config.yaml
num_key_value_heads: 4
norm_place: "pre"
tie_word_embeddings: true
optimizer: "ademamix"
schedule: "wsd"
train_tokens: 157700000
MLP neurons of a small language model. Each row is named by its layer, matrix (down: output weights) and neuron, and shows model dimensions 16-111. Each number is 200 + 40 x the weight over its row's rms, rounded and kept within 0 to 999. A neuron's up and down rows have the sign that makes its largest values positive.
After each neuron's rows is what it responds to, as a language model described it from the Wikipedia text at the highest values.

L2.down94,211,174,178,180,227,123,185,425,195,179,287,151,145,182,238,185,176,213,195,194,133,181,173,228,169,226,231,0,194,163,150,200,201,158,192,205,224,145,192,225,197,187,154,215,280,193,210,234,153,175,213,204,232,170,220,176,253,218,149,270,193,168,160,164,194,213,200,191,183,189,212,193,211,215,196,128,163,151,162,203,199,240,164,368,213,197,279,207,212,220,177,225,179,215,178,194
Responds to: Definite article "the". The word "the" or "The" anywhere in running prose, mostly after prepositions such as of, in, to, as in "of the village", "The club".

L7.down247,163,205,206,152,194,166,192,205,156,252,117,233,261,201,174,250,232,210,174,116,213,165,198,150,194,240,272,84,200,249,177,161,199,162,218,214,184,186,223,218,199,215,128,285,151,152,262,265,130,245,228,208,176,188,170,145,236,220,134,127,221,182,240,151,227,124,227,236,224,182,210,168,179,229,241,161,150,125,258,235,198,217,100,266,187,226,113,163,222,205,193,240,196,234,196,176
Responds to: Word-internal pieces and "the". Fires on "the" or "his/their" after prepositions before names (of the Navy, to the Netherlands), and on mid-word pieces like b-orn, n-ov-el, G-er-man.

L3.down423,206,251,199,227,128,210,212,195,174,226,172,247,183,63,98,204,152,201,182,144,185,111,157,208,125,123,184,224,154,233,250,213,234,205,188,242,154,197,191,240,196,214,187,174,252,243,139,267,280,237,167,168,207,158,250,175,257,161,248,221,246,210,238,200,133,181,207,173,194,218,190,206,202,243,196,206,234,169,184,249,282,196,146,227,229,235,225,201,184,205,202,219,256,240,163,228
Responds to: Mid-word continuation pieces. Second or middle subword pieces that finish a split word, especially "ree" in th|ree, G|reek, f|ree, "iv" in g|iven, act|ivities, and "any" in m|any; also whole number words like two, one.

L2.down410,188,273,232,215,237,203,214,288,204,243,216,134,174,176,207,204,151,221,188,201,134,205,224,118,173,221,202,79,163,192,169,223,254,176,197,247,217,188,247,226,250,175,217,157,158,281,259,167,209,194,223,168,190,215,211,247,224,181,242,216,206,200,225,205,191,229,245,206,192,217,217,148,108,200,195,166,198,186,220,220,234,220,222,241,191,171,258,208,152,175,223,201,214,164,219,262
Responds to: Hyphens and capital-letter starts. Mostly hyphens, as list bullets at line starts, in compounds (All-Star, long-distance) and scores (1-0); also word-initial capital C or G pieces (County, Colin, Games).

L3.down439,255,212,223,226,272,228,203,245,318,221,208,242,129,232,256,160,205,225,159,219,208,117,257,155,252,178,202,224,222,175,217,171,203,99,269,208,191,171,187,215,196,158,177,162,236,244,161,210,216,160,162,231,184,194,147,206,243,146,99,154,253,185,176,194,222,123,244,275,164,175,200,217,200,214,241,222,153,236,241,192,190,239,172,167,178,213,184,236,240,261,183,132,231,180,276,179
Responds to: Mid-word vowel fragments. Word-internal pieces such as ub, ou, ow, et, ect after an opening consonant (subspecies, cube, young, Houston, following, between); weaker on his and ==.

L2.down685,232,219,198,227,214,157,200,198,154,277,217,156,210,253,237,145,196,203,131,205,139,217,189,171,195,144,250,328,198,134,153,184,216,217,202,179,226,233,205,225,212,165,184,114,194,221,192,143,221,302,219,234,240,229,231,276,144,180,210,207,232,158,157,205,244,184,229,163,181,246,130,217,263,164,247,177,173,193,133,188,47,204,259,178,132,171,198,254,199,305,241,224,244,151,221,173
Responds to: "he" pronoun and word-piece. Sentence-opening pronouns He/It in biographies ("He is best known"), plus "he"/"se" as word pieces (Health, helicopter, upheld, season).

L7.down639,254,234,169,186,228,133,191,183,141,236,200,185,234,274,202,252,187,209,159,163,185,216,253,156,220,166,177,199,225,183,162,187,184,147,220,233,167,153,106,147,206,130,204,174,128,228,166,243,174,239,189,179,219,190,203,218,164,258,132,182,229,187,223,155,181,200,198,144,174,177,166,176,181,243,279,200,217,170,226,206,294,129,169,299,259,179,160,287,172,226,130,261,249,184,195,175
Responds to: Word-completing subword pieces. Final or middle fragments that finish a word split into pieces, such as "ad" in lead and ironclad, "ain" in main, "an" in loan.

L3.down386,174,216,159,266,203,202,187,203,206,223,196,174,156,129,185,147,186,193,240,154,236,198,284,222,248,208,200,130,178,212,234,222,238,263,153,178,208,212,194,176,185,242,204,143,211,199,227,162,240,235,197,269,183,141,117,255,194,173,159,222,169,239,203,233,211,225,185,168,250,111,161,240,212,200,251,260,146,179,162,222,111,177,188,168,231,150,189,231,170,207,151,175,177,182,207,187
Responds to: Coordinating "and" after nouns. Fires on "and" joining nouns, names or clauses (Bosnia and Herzegovina, first and second, musician and actor), sometimes "of", "is", or colons.

L3.down523,136,170,124,225,238,227,244,129,198,206,161,251,156,195,183,115,196,240,216,234,177,195,213,209,261,188,226,189,205,183,254,147,182,216,224,288,170,193,251,227,162,193,182,188,70,151,181,145,217,210,221,169,216,168,203,238,271,172,204,216,108,243,250,140,250,236,199,164,198,204,196,152,229,177,163,153,237,272,133,228,185,259,301,225,253,260,53,223,223,169,268,238,186,119,145,216
Responds to: Mid-word "or" and "und". Word-internal fragments "or" and "und" split from the word start, as in auth|or|ity, n|or|th, hon|or, w|or|ld, |und|er, S|und|ay.

L7.down405,192,209,261,269,196,179,206,183,239,172,263,168,213,225,152,234,179,240,280,193,229,187,217,184,185,290,162,204,220,174,184,176,181,219,192,127,211,211,136,235,221,212,264,153,298,122,226,154,207,167,184,205,295,113,126,268,186,156,172,267,199,228,210,155,165,169,89,160,220,225,205,190,208,216,258,209,121,161,109,231,157,202,219,246,175,210,201,136,133,199,228,251,133,257,159,272
Responds to: Mid-word continuation pieces. Second word pieces right after a short consonant-initial fragment, such as g+et in get/gets, b+et in between, t+ak in takes, bett+ing.

L3.down453,188,151,295,268,136,176,200,217,187,135,174,209,154,223,215,234,200,265,251,244,220,163,192,46,230,240,199,164,149,203,216,193,198,200,236,217,214,141,185,222,153,255,158,225,178,240,228,145,252,254,202,248,232,193,252,229,189,222,178,171,115,168,197,227,221,235,238,207,167,259,149,200,228,186,138,221,218,218,185,171,157,244,144,264,260,213,248,150,244,179,217,225,241,172,184,204
Responds to: Plural -es/-ies suffix. Word-final plural-like suffix pieces such as -ies, -es, -les, -ents, -ations closing a split word, strongest in Spec-ies of taxonomy infoboxes, e.g. famil-ies, gam-es.

L3.down551,224,218,225,266,241,117,108,253,183,226,162,125,169,198,181,185,152,179,217,239,182,202,209,151,200,124,247,138,276,185,187,207,185,130,199,116,205,204,197,243,185,155,232,227,253,202,263,249,167,236,213,309,191,154,225,202,261,156,199,154,133,200,200,161,206,222,232,270,165,215,226,201,186,215,225,190,166,214,185,180,294,193,206,312,204,207,163,213,215,172,159,205,234,194,221,166
Responds to: Articles before nouns. Mostly the articles the and a (also The, A) opening a noun phrase mid-sentence, e.g. along the back, released a 10-track; occasionally word-initial pieces like The in Therefore.

L7.down340,128,204,194,186,188,260,171,236,160,171,203,198,233,164,216,158,201,191,208,226,237,132,132,194,197,199,109,314,179,211,126,175,266,141,243,155,243,187,210,208,158,228,196,231,211,201,253,193,162,201,223,191,250,246,192,189,151,216,244,217,309,209,169,204,211,232,191,202,249,185,206,148,86,252,187,227,196,196,233,240,146,171,296,149,201,163,265,190,281,246,186,178,185,231,122,227
Responds to: Mid-name fragments and date gaps. Interior word-pieces inside proper names, like Singap-ore, Rokk-or, Kirk-al-dy, and the bare space before a year or day in dates, like September 1886.

L2.down477,111,185,243,156,181,288,244,209,141,230,207,283,237,339,188,229,220,226,104,165,184,193,236,204,178,254,198,279,225,208,173,163,174,189,235,232,156,197,204,217,136,205,159,238,254,240,184,168,285,213,185,137,221,221,243,217,242,169,273,189,206,230,148,208,196,283,232,187,188,276,204,284,162,181,192,207,139,197,211,227,189,203,186,172,132,147,174,208,138,269,110,119,206,192,191,190
Responds to: Vowel+d word pieces. Mid-word pieces "ad", "od", "ud" after a consonant, inside names and common words, such as Cambodia, episode, ambassador, Studies, Budapest.

L2.down365,223,234,196,135,272,244,255,229,197,203,129,260,222,177,241,157,185,186,202,163,166,197,224,258,182,222,278,214,164,180,225,158,215,214,152,227,207,147,179,222,189,189,179,136,144,188,179,197,194,239,151,168,232,181,232,218,316,199,200,130,221,222,196,253,156,175,200,223,132,208,173,174,155,205,243,174,212,222,192,305,222,232,202,214,237,205,238,161,134,219,193,142,199,132,175,153
Responds to: Mid-word vowel-consonant pieces. Word-internal subword pieces like ate, ac, or, ad that split words mid-stem, as in st-ate, D-ate, Can-ad-a, Ge-or-gia, repl-ac-ed.

L2.down32,182,163,164,226,144,181,240,149,233,156,192,247,245,229,215,167,182,228,251,227,162,213,185,165,159,183,187,145,228,198,187,243,180,141,154,191,244,252,208,244,142,188,229,217,192,248,253,242,226,186,186,154,210,176,259,292,269,224,208,187,186,148,258,192,203,152,208,290,191,174,179,218,199,132,225,73,224,227,219,226,232,214,84,239,181,242,169,199,236,252,190,241,205,229,217,322
Responds to: Short connective fragments. Short fragments and connectors: colons before lists or values (formula:, villages:), standalone " at" in place phrases or split words (attacked, atmosphere), and "th" pieces (north, 8th).

L3.down368,219,240,159,210,170,79,264,193,182,297,187,215,182,155,205,193,193,190,219,211,155,279,200,113,191,149,264,233,203,179,69,221,174,180,192,161,256,241,210,215,244,128,226,189,203,203,211,193,251,256,233,157,174,201,260,245,210,183,236,234,161,141,166,199,201,174,243,212,214,216,154,152,213,179,234,173,198,137,176,152,104,262,293,259,158,187,175,231,193,266,249,232,265,230,244,190
Responds to: Token "he" fragment. The letters "he" as a pronoun or a word start (he was, he-lped, he-ad, he-ctares), plus a few "o", "le", "e" word starts.

L7.down388,235,213,194,268,136,146,179,162,218,187,124,194,146,198,215,168,234,137,201,235,198,218,175,187,167,168,246,153,230,168,200,212,273,192,233,151,261,194,174,217,242,197,233,244,229,247,245,225,245,151,206,282,184,140,217,186,141,127,146,246,192,211,235,198,219,256,167,265,199,159,134,313,242,197,203,210,174,193,178,161,150,143,113,258,218,154,141,130,200,153,177,223,178,216,154,311
Responds to: Year after "In". The space token after "In"/"in" that starts a year at a paragraph's opening, as in "In 2012" and "In 1953"; also word-internal pieces like "to|ld", "Ind|ian".

L2.down302,176,155,170,226,223,199,257,152,185,232,201,200,266,223,142,198,164,175,188,155,218,145,257,165,188,262,259,248,261,187,146,215,189,189,183,232,148,238,215,209,247,164,179,186,196,155,271,141,220,222,163,161,185,297,228,189,264,250,189,207,224,253,177,216,198,188,220,162,206,226,231,213,184,159,176,219,216,300,220,234,191,168,197,119,129,196,217,231,132,200,201,183,282,117,182,195
Responds to: "ad" word fragment. Mid-word "ad" or "ade" pieces inside words and names, as in Padova, Stadium, Belgrade, traditional, Canadian; more weakly, blank-line breaks before section headings or lists.

L3.down339,131,146,163,234,166,290,210,168,191,205,179,223,250,159,267,174,230,244,225,144,184,234,232,232,203,184,154,149,181,164,252,211,212,281,199,217,250,191,180,173,155,230,194,228,188,217,133,235,169,231,193,168,183,220,205,136,194,133,175,190,284,220,177,208,255,160,231,180,166,132,246,200,245,231,123,192,179,187,243,180,233,164,169,307,251,151,186,150,170,202,216,162,232,122,261,262
Responds to: Incomplete word-opening fragments. Opening pieces of words split across several tokens in biographical prose, such as e(arned), con(vention), pro(vided), N-ov(ember), plus New before Jersey/Zealand and a bare space before digits.

L7.down480,246,256,219,229,197,105,175,200,189,225,192,209,198,226,214,226,233,182,243,179,216,246,202,177,225,178,160,188,222,199,165,73,181,225,174,140,209,197,188,193,207,112,254,188,140,237,199,193,246,177,216,237,177,187,200,147,217,250,275,207,245,164,226,188,185,199,264,192,160,202,202,245,224,147,177,220,179,159,156,116,213,250,217,205,172,210,211,259,219,186,264,175,187,233,253,230
Responds to: Mid-word fragments, mostly "she". The piece right after an oddly split first letter, mainly "he" after "s" in she, also s-uch, S-ep, s-ur-rounding, and he-ro, re-fused.

L7.down502,173,216,213,235,243,239,273,173,157,185,244,186,167,179,131,198,162,232,265,188,231,267,229,235,178,170,105,198,171,139,183,238,159,176,206,262,158,204,162,216,108,160,188,159,174,235,221,222,161,227,121,172,175,208,192,180,233,247,183,165,237,271,191,248,161,177,243,213,222,199,203,154,180,263,238,244,301,137,196,229,183,104,195,174,201,249,190,160,223,228,248,222,145,288,196,227
Responds to: Mid-word proper-noun continuations. Word pieces or punctuation right after a name fragment, often one ending in "-er", e.g. Water-c-olour, Alder-c-rest, Her-c-ules, "Schilder,".

L2.down455,205,170,283,214,233,184,176,158,185,229,234,228,219,218,153,219,185,159,181,203,172,237,163,198,149,164,185,217,204,134,174,177,147,233,185,237,157,235,190,241,244,174,222,192,196,249,216,180,168,180,193,189,216,193,225,259,208,222,142,205,149,193,128,169,284,208,228,220,143,182,256,277,96,193,193,187,230,165,197,145,232,116,183,165,168,195,182,138,178,283,118,250,201,174,193,218
Responds to: Ch letter-pair token. Word pieces spelling ch, mostly inside words (exchange, archives, branch, such, technology) but also at word starts (Chairman, chain, China).

L3.down559,214,186,176,173,261,231,194,246,181,214,181,199,162,218,205,202,184,194,224,158,144,141,180,181,187,167,192,105,252,218,216,163,276,158,270,266,214,192,239,219,238,238,270,119,245,255,282,147,122,200,193,192,165,203,172,207,204,198,208,293,209,214,160,225,212,223,166,158,220,210,188,182,170,158,119,176,227,150,248,198,237,173,210,240,189,243,218,172,130,195,229,247,234,195,229,209
Responds to: Hyphens and dashes. Hyphens and en dashes, both inside compounds and ranges (load-bearing, non-integer, 1938–39) and as list bullets at line start.

L7.down512,247,206,225,203,167,203,143,166,212,222,144,206,118,236,200,194,171,189,266,231,214,245,241,118,190,267,181,229,257,183,253,176,168,206,191,219,183,200,188,163,243,272,196,161,253,162,201,199,162,182,176,294,184,151,211,244,187,198,242,185,201,219,209,203,228,228,170,206,131,268,174,171,247,136,165,169,190,204,211,197,142,207,149,216,196,217,106,240,130,130,186,252,238,214,193,171
Responds to: Compound and word continuations. Hyphens inside compounds after ordinals or prefixes (17th-century, All-Star, part-time), plus mid-word pieces (s-chool, est-im-ated) and "to" after return or second.

L7.down352,163,234,230,224,231,270,186,212,233,168,227,129,182,196,203,253,264,173,249,209,247,204,163,279,212,199,152,222,154,286,223,215,238,151,216,206,177,204,197,147,93,159,180,206,182,230,213,237,201,197,231,149,256,192,177,250,242,164,275,222,205,144,224,182,111,235,208,244,261,191,245,152,223,190,122,146,232,211,166,137,213,171,231,176,190,172,260,188,225,267,174,186,206,151,196,205
Responds to: Word-completing subword pieces. The later fragment of a word split into several tokens, often an inflectional ending, as in refus-es, rectif-y, su-ch, procla-im-ed.

L2.down147,157,220,181,203,251,201,154,203,129,204,251,185,203,173,190,224,142,254,227,225,232,213,210,255,157,151,233,282,162,133,115,116,194,140,208,230,235,210,175,140,192,188,192,152,142,224,229,158,183,244,184,215,246,202,234,215,141,247,157,223,273,191,198,217,215,204,225,250,202,160,186,201,113,197,184,191,216,171,156,189,210,295,238,156,229,247,191,199,141,191,201,240,188,173,189,160
Responds to: Mid-word "c" letter. A standalone "c" or "uc" word-piece inside a word, as in prod-uc-ed, s-uc-ceed, ed-uc-ation, Cy-c-le, finan-c-ial.